Weights of a small transformer language model: no biases in attention or MLP, capped logits.
MLP neurons of a small language model. Each row is named by its layer, matrix (up: input weights) and neuron, and shows model dimensions 144-335. Each number is 500 + 50 x the weight over its row's rms, rounded and kept within 0 to 999. Numbers have three digits each.
Before each neuron's rows, "fires in" lists the words (lower case) most often at its 100 highest values on Wikipedia text that the model never trained on.

fires in: "time", "well", "years", "later", "year", "months"
L3.up1083:531393500412536393406526512492483535430534532474458480502537429505532462441484533408504470537441460551400626505461445572563562451568559456470402470452495514477545502530508470509541470538482552545511478559535475565448526529426515520483490506433413606535482544534496523518493527553581439508574479545491452534484478542607495392489505526545482506466557564494464470451545507484513525523480457538469452529475497518441449544546488529492529485457446522532439448496531476492497536522470497582530465437532461594522553481572554553555504475483561306374570503561448473512521531490517485493

fires in: "of", "more", "about", "between"
L3.up462:537546536441497520565507476508485488485500467495573564451402512489557398522445475546346415549456540481512495454489524507520528440543550545562434511455477531562448515579500444451446494529551543553633558490519553430491493523592505515567556461535382536499484513549610490496470498446581527534455577476515463561484512384529531451471541539469638408473512578479557554503579491489522505534420512502536472391426505500476521472470462511517428509513482441447484499488537544481462462510511467488538543503527494604499396516520452524545445503528586551404467502535601496543439471491475472499

fires in: "the", "this", "in", "natural", "our", "your"
L3.up43:403485529536504427506517513438538498512485506437523505514471476509462529480471522467418466522534415523540481606469562498548486406439494486525460457477436479492609607417394520539520489595498485524541459404489502484533493483495482592539532490548542550464464503444475501536509557561524578554508466428539490529409524488481492468458523513519525525523511572567663456435503502477478561548582460467526466491462494419453420516523465535654422467494487492507489546494376480581519581443491518442475588434514503447595431522452548521507504486518618462570558584500461609518518502572562495384

fires in: "of", "from", "with"
L3.up319:432447417514473467631488484530509605493550466382549493539548532527492484479505526453377412588567525506561487421455380529433490547518550520559487475486511492495465508498520506473482546437580494571608599596475506455541421473587498501418551484495502524510482606534515435366522488470468520562472521501550512550504495516478514453567470504608434533512567446410516421458534538535528494483376599534532380525464505525454563509473508497540518445562538492496415552521512466479530544498409505501532496532529396461384482505483594474555526456545619563532521461464497582554571413456512516537

fires in: "to", "t", "not", "and", "only", "ll"
L3.up929:497465600521449607514502537531510488529476487424508501482522534463440454534548554483504437573407435632389535438482491497461487393437535483645586523593485506518517428455569531537506489523466397490542473530583510449495448440635519536569499536530482530471495526428431511496539522539538531584487484454422441541559458505555471509503392548469485522494533461532494555474498552534493590485542494598459546559499506523500526508413529470429436576486571558498490448511480526525574484489434450527531548513488455492501527568514478475467509560489506418493596484472539526556535468570536423504

fires in: "for", "of", "had", "within"
L3.up1487:539478501516558527520471497468476493546488496421449429491535527530461356480457461414450470537461486521568407527561516514496582461524486499546392581491478456583451448456612428468460500547539481629524520492456551495510436495494448508549479499363484534546481566558584500585472489427454466535448496580495470519491436562457531406508476522493544449577526549484478549441500531515555455442407467540495496451518458523526544428457380534396520510537516493499427440422509508441548445526506493416487573529521478418562573440625525547519522440446435539426514495508454526554453423484572524535

fires in: "the", "and", "to", "or", "between"
L3.up636:540535495515465500460507570511492436527451472587511481530487556445508504512514514539525527590539420472401432406514584461459530485463389485512526404559434483431550533553525498640489479386490498446537434426500555542422424467444427515577424499444534498498513582552509481481509490537432511546574449452452462546541442476512553469577520438494449442508475496438460452431427586481460473419533416447523516444533546375482485476519490447511489439531552455533570406476482486495461549472517581524437561497497421502492510589429486474534552548474460450525481517538480504474522506509467505490

fires in: "and", "that"
L3.up1162:568531515525475502507530534450451414607446482533487594488624504390562425633488542458454506510555529479519383479504508362461485535484515559503579535492418578472489527527493537561494507524558514388466407536491484476360504416509471531569554477462547534481465550416467495452449521469499501523469511522453492487536463389510551532468461475403432476412536454538528431505483546473465500552518485549506482522586508510493495439499509516502471504439468547525518456469493533568452513530482571516522521572432443590508502522545444491550401534384476496466472565525519452507472475530506506444

fires in: "to", "for"
L3.up734:530503484539630513448548561513478445484581417510444485447517498500502493484488447529540524541526408515464519453429481494526534528477491450452438471531550472458505507633523519539564486489466569568537538507563487495431552499506473450506504496489588428611538389404493441468509361491416437580530456479511454471540461529573427425519499462489561417556433459478529484381458471446513454389478448572471476446448632487617481566467545459446508468553541490508484416460537462471565492553472509492503518483544433527525486505508499467498586513360485467535508522527464558441500501510540465493

fires in: "not", "t", "never", "to", "always", "keep"
L3.up476:501544542441473531479480516595459573549495577421501494461514460436474544475520534475518505518538504506506518557446550512432470509560493535520495497557476433612455483552503458624515474426556455513475534559441566557438550479483493503568411482563490438446534562445531507497590440511483526560461480429544393530392523495420539557470438460469498529476338417477443472468538531544540478517394508555425486551518537532515538501554528406494420382465509488491629475587583503466475475482460487468390445516488457550587462483545397420523557541490457500498467500579480506587542608529546595539

fires in: "and", "of", "or", "according"
L3.up1101:521553527422551391433525400568511559533469604438608450505517561504524476525530630495556546588492502513525458373506519503566558500476519568451451556446431440492471497463490449507557433511494515470537506494518395476557449484501403553422475470553458503545616528409503526402504356545511539455506475481482555536481573466474508622479538519503519444560498445464517473451515498461543535498468516516465437555464447473515539565449445542521414521536527513411515434449520513460396572466521418400454477646497500575410496479489440539589550513416557516471491507478541591515548511397431565488

fires in: "the", "of", "and", "against"
L3.up296:503530528540588529438467390467419516424490509526533519526450470505437454446450455495486542537543397521580478573602492484464380552531497475491545507452535550488527528576512474543553436443535514474522507493476584512547458528471479496457577440509552435419557462423474466561433489539501544532506526427521416439575497519526468534561564600523547504492438477536444514533547569613606520563526505523491497524456532471577592556502449438532377441435506508507528476498465526533535531415473538515495553472549409573418489474584572484509508593419499467434519486576529513491589551459445542500

fires in: "of", "in", "with", "on", "for"
L3.up1594:418424441463503579520622591468532509545496544550527516524509446551526561499479426455605496569552584536510577527540510480533482578545540522510385394517491565560455487508539494445545500582448547494478456532516513494485411441533435405484509475465438490451469533423479443511449503508470492517458522457519481553430495486501458532576504499455573446458480492467472487531494528437505513457591522416537405519548495493450508495517446552521556432517506487548401484455469451537522473460534535444514538425515384456494493449562525448519547482508562528513518558464516512459568525473527484437

fires in: "their", "his", "our", "your", "its", "the"
L3.up1539:495497492412510423533535539488471525519545505506514457371491499471543517401509586513417527473544478569434469643527472564430481447534441405475525509585474539581538559503484441465531480515521528548565535502485455494458504520409499436549366468548495548568437471456476489482487420552437515566482437506496491482495479509533531431544526514493573399506458504519561462542404460558562418450454576433511473481557439478470512534510460574473513418542543509562472463530519522532501428474518522576542579427455515526568488462506525560445437615456512456463478552483491526534519516422585550552

fires in: "in"
L3.up1444:474434431424566473588488524423524584544510448506472534518513652415448493446532495545535456471539560492475569536524413517521405458467481553444573437553402473442546475466506437413454420497489368511519568514475474515523557418512491466466522507542439477558442489485476502506446503515500532508526569499491499605493520471498513541515416502587531431473499442500459529472636464496560589551471530575487431529377557388520532533481510516401512516413480494481535541421491575507395505568536528559436533456574495467445533449432525512438568502561451473511554528511533550488497520465443428429

fires in: "years", "months", "days", "minutes", "periods"
L3.up1738:488490518529432539446448549442442471564479556475423474496505445534418551471513549579475461572512486520430483594468541555567497584470556498484500433512447516519576497498489492570462401602485558497491535573522486576396490610586501481605516471479488416498462614459583578558530437482503500498443514522519423613450438484457494526449582614492484472546522508611434435451522564512548563506463499509544563581418448431538510519464474498426561548495468467493539550453579542532466520492500563443488486491562519495473506450547541598526540517454526434429413451569559497516581503512407486573

fires in: "to", "and", "quickly", "newly", "eventually"
L3.up1507:505450559493394533520595477533503590564525513401502426571520491522444456534531428568533443563436438464498574463512559472458463504537563403488424570421504471444379495495483488588418427518445486519459481389519420570446338504488488521503514489502493454514553538501438511499478446554580482503458465498521450474475532537543504493523407514477618440507526483419461587517472488497515466519487428577468504442426475460548500497476552580497457463502567484529575553518495532509416530500443489405516517540466411535428349550505538537611493569484420535536464548513529493510551438520499428505

fires in: "to", "jackman", "personnel", "978"
L3.up1450:428487510432523544539512573496496537598478491533460460536496566478439533549405455548485545505500542503488462514446424494484436545461565506488474511492493518528474467572502448649490409596487494571441476521450530523447518498430556468459420538542555510526519502556426431406438583483474464542526522560604486452553577533526596457581528436548511602473469565412464509488566523490485512584638592623536538500465466556496504539434497424508424574497439481384488460460483474519491467460506486533555605503416505492570539501519441493471539511548531405553445459510506507431532507443499433440

fires in: "the", "to"
L3.up421:523527552546464481453360528425564494510606469452445484474531426514511466486504511562508557543490432420514446460534489530532555459400463471475567535487575474488497408501492398516511527452443509508436422474427583487482444568483498591470453498533426509542517510500443552505452569560465521497508442540435472499629516544483517496522524507444460518412453505437497499505427557476428461472586552509531487510522408467438517531471465472451449503573572537420489512519469531506438465488505549484560542463464477471485499478493526377447528552509508563504537605544535450607626609483472416496

fires in: "to", "on", "shot", "with", "of"
L3.up30:439490507442477500441485474563523413570567478460510519427505469484490510558492502513508386488481497509522475475473532518539533494518433409484561499558497426524439540547560511464477510541439489536511457387538442483496535479426530490485515506423513478532463546495553515563492495539505573418484433533577586474431520430454513422457510495488419520398522500518512552558470542441500524627564443503484545459586463479587546458570487619540492504520487472583452534495569536512492480494440444492530438492481443425464476480470493410509527464468506458478525487457411492560535475559536485447

fires in: "in", "of"
L3.up1598:406393511428519502525563534445547456528581384437596480495492587489513428433557449475492496520609594530572449500427539477574436545475523444443553553459432527439514534504517551459623539529563529501433428449581512502456491508439474500476499453539429464457457491503453542402516428533498501444539564456454507524578574557489556529483470428527433423531487516540498555485508608475589477448528478475584486508456506534419560488524567528596500469505511531514476412452533501443408596508537522487481440486535414455588468525508453563475496483474450506513457474388445470520446472488565397575

fires in: "who", "you", "players", "route", "people", "that"
L3.up698:497555521469537549502444584457550523444477486419577541540489482479504511550445456447486545554529547508463502518466475542507522469453376484417540470508514509530571562555594570530488574523578529468509488495573547438494514556450477437550499452549505486571519445422522495513482552577533385475416507488516481501469472450537568471505527368475438410538470508591508540499417452524471506531425512533566410493578604573468458529537479518578404550470568513539497648473592459515438507497503524482476571476448448491509534531522501540483401629403543438446542521504449462530436579496499545406

fires in: "with", "of", "by", "cream", "has"
L3.up1222:485554426441534486587538470471553503620403457537463482525482487467542466466421588477501453490560537600530514428518518525572569632460469515459500468460577497566534594501464477566494506520471430485529533421498486542467481480578455476454507438526554506535487484500556453470517528569446526468534520502461522501392523537520435495557553457496441525501565490430463461401463536471603532488435556428537457581574494432546485464491547590539521382524459558541588578524490470586470471552475470492484395459492474440507413458425531471580513596481441455534560475501563472460525611482354507490

fires in: "to", "troops", "must", "escaped"
L3.up1476:501473528557543470467431575482491514557446560508559508509476651486429462570504449566550524563473565514498437468366503476467483484576564445413430503507533518448422554565504518492515512422445515503481512558538560495498491494516546419501449449417486468573498495526495563484476504466467522431599480411567499527544533583521514588547486400552585422514561327572458544449513462509666442502488547464532588447487392410508558548457485432510478474482520481569594514449505445600418481533496486459428496566522515483603492478473504452537493377428499476488367452627501456500568513477517418530

fires in: "but", "however", "although", "though"
L3.up817:536494550559496484496604468531470436545594566551501481489585441483480554450427587556507584575514520485582474497462487528489382566479525528425509499536547376546504522508513439475396505442453547597453526529446513532487489518507577486460500540517475411469491596503554488497491531493510577495411618505545541522479502499564454525481519543530468524496493521482509586467485535487492558545518447461496529529469421545419537469548517448528459520506407541618625569472526482536491501526554450498530486531572507464465516508481504442499535524541545475542642530550540531465573532470439552578

fires in: "released", "release", "also", "already", "to", "not"
L3.up710:585477501494511473410607524553446583602461511448496494570407379579542600501413512497444499453488457566613468495481508463439518447506502447468525496480443554486529523605566438536439471514468396453477570527544514562373468498545451501456419536507453558511504508567444487564498466483432478424575487441578465543560415506472508556448543520541455488506508557462412501540496452511556588471527534555402578538471583535441512472505561425492521419503477480546469457456486526477470403484417537483438477481509488463481484543491467535510548535509516509452531487443552512532553512445566466475

fires in: "and", "of", "only"
L3.up979:556465557542465520545500560576439468434522495590482499574471456490513577382529531546529484518469442551534668401474458414575481496452519463438558504562381549510571502530578491580428530513515578472603523541460528514493510482481541502447528537517472540576585455465440531493550458545527586494494533594493445387466470561470624567579606467475508547530426471432512466537519485527453521513454492475459498538493473495484539525597469486540497441431499461485424490465512470522468456533497555526518520497482400493550486514525524427563547561494477456513540484513421484488453482436521466473

fires in: "this", "his", "the", "her", "their"
L3.up1028:484501511504521467501514509413430564497581497507503461526492468518445549500472554458438468460472440492511590554494569465625481531456535503494505475477445505510486499505489567493461503477519474372532430465497442672520438496404444449465477493506487602483494545443477561507455547582554485507486463449451407492466440657465554482521494586468542538466505494550414597529381518495496452440495540445490571466391476624475428463489493483583503459524499476510540526515456470509457507532497577454461525462480489533430641424517511526354607536470487514483428561500523512521526479475528501624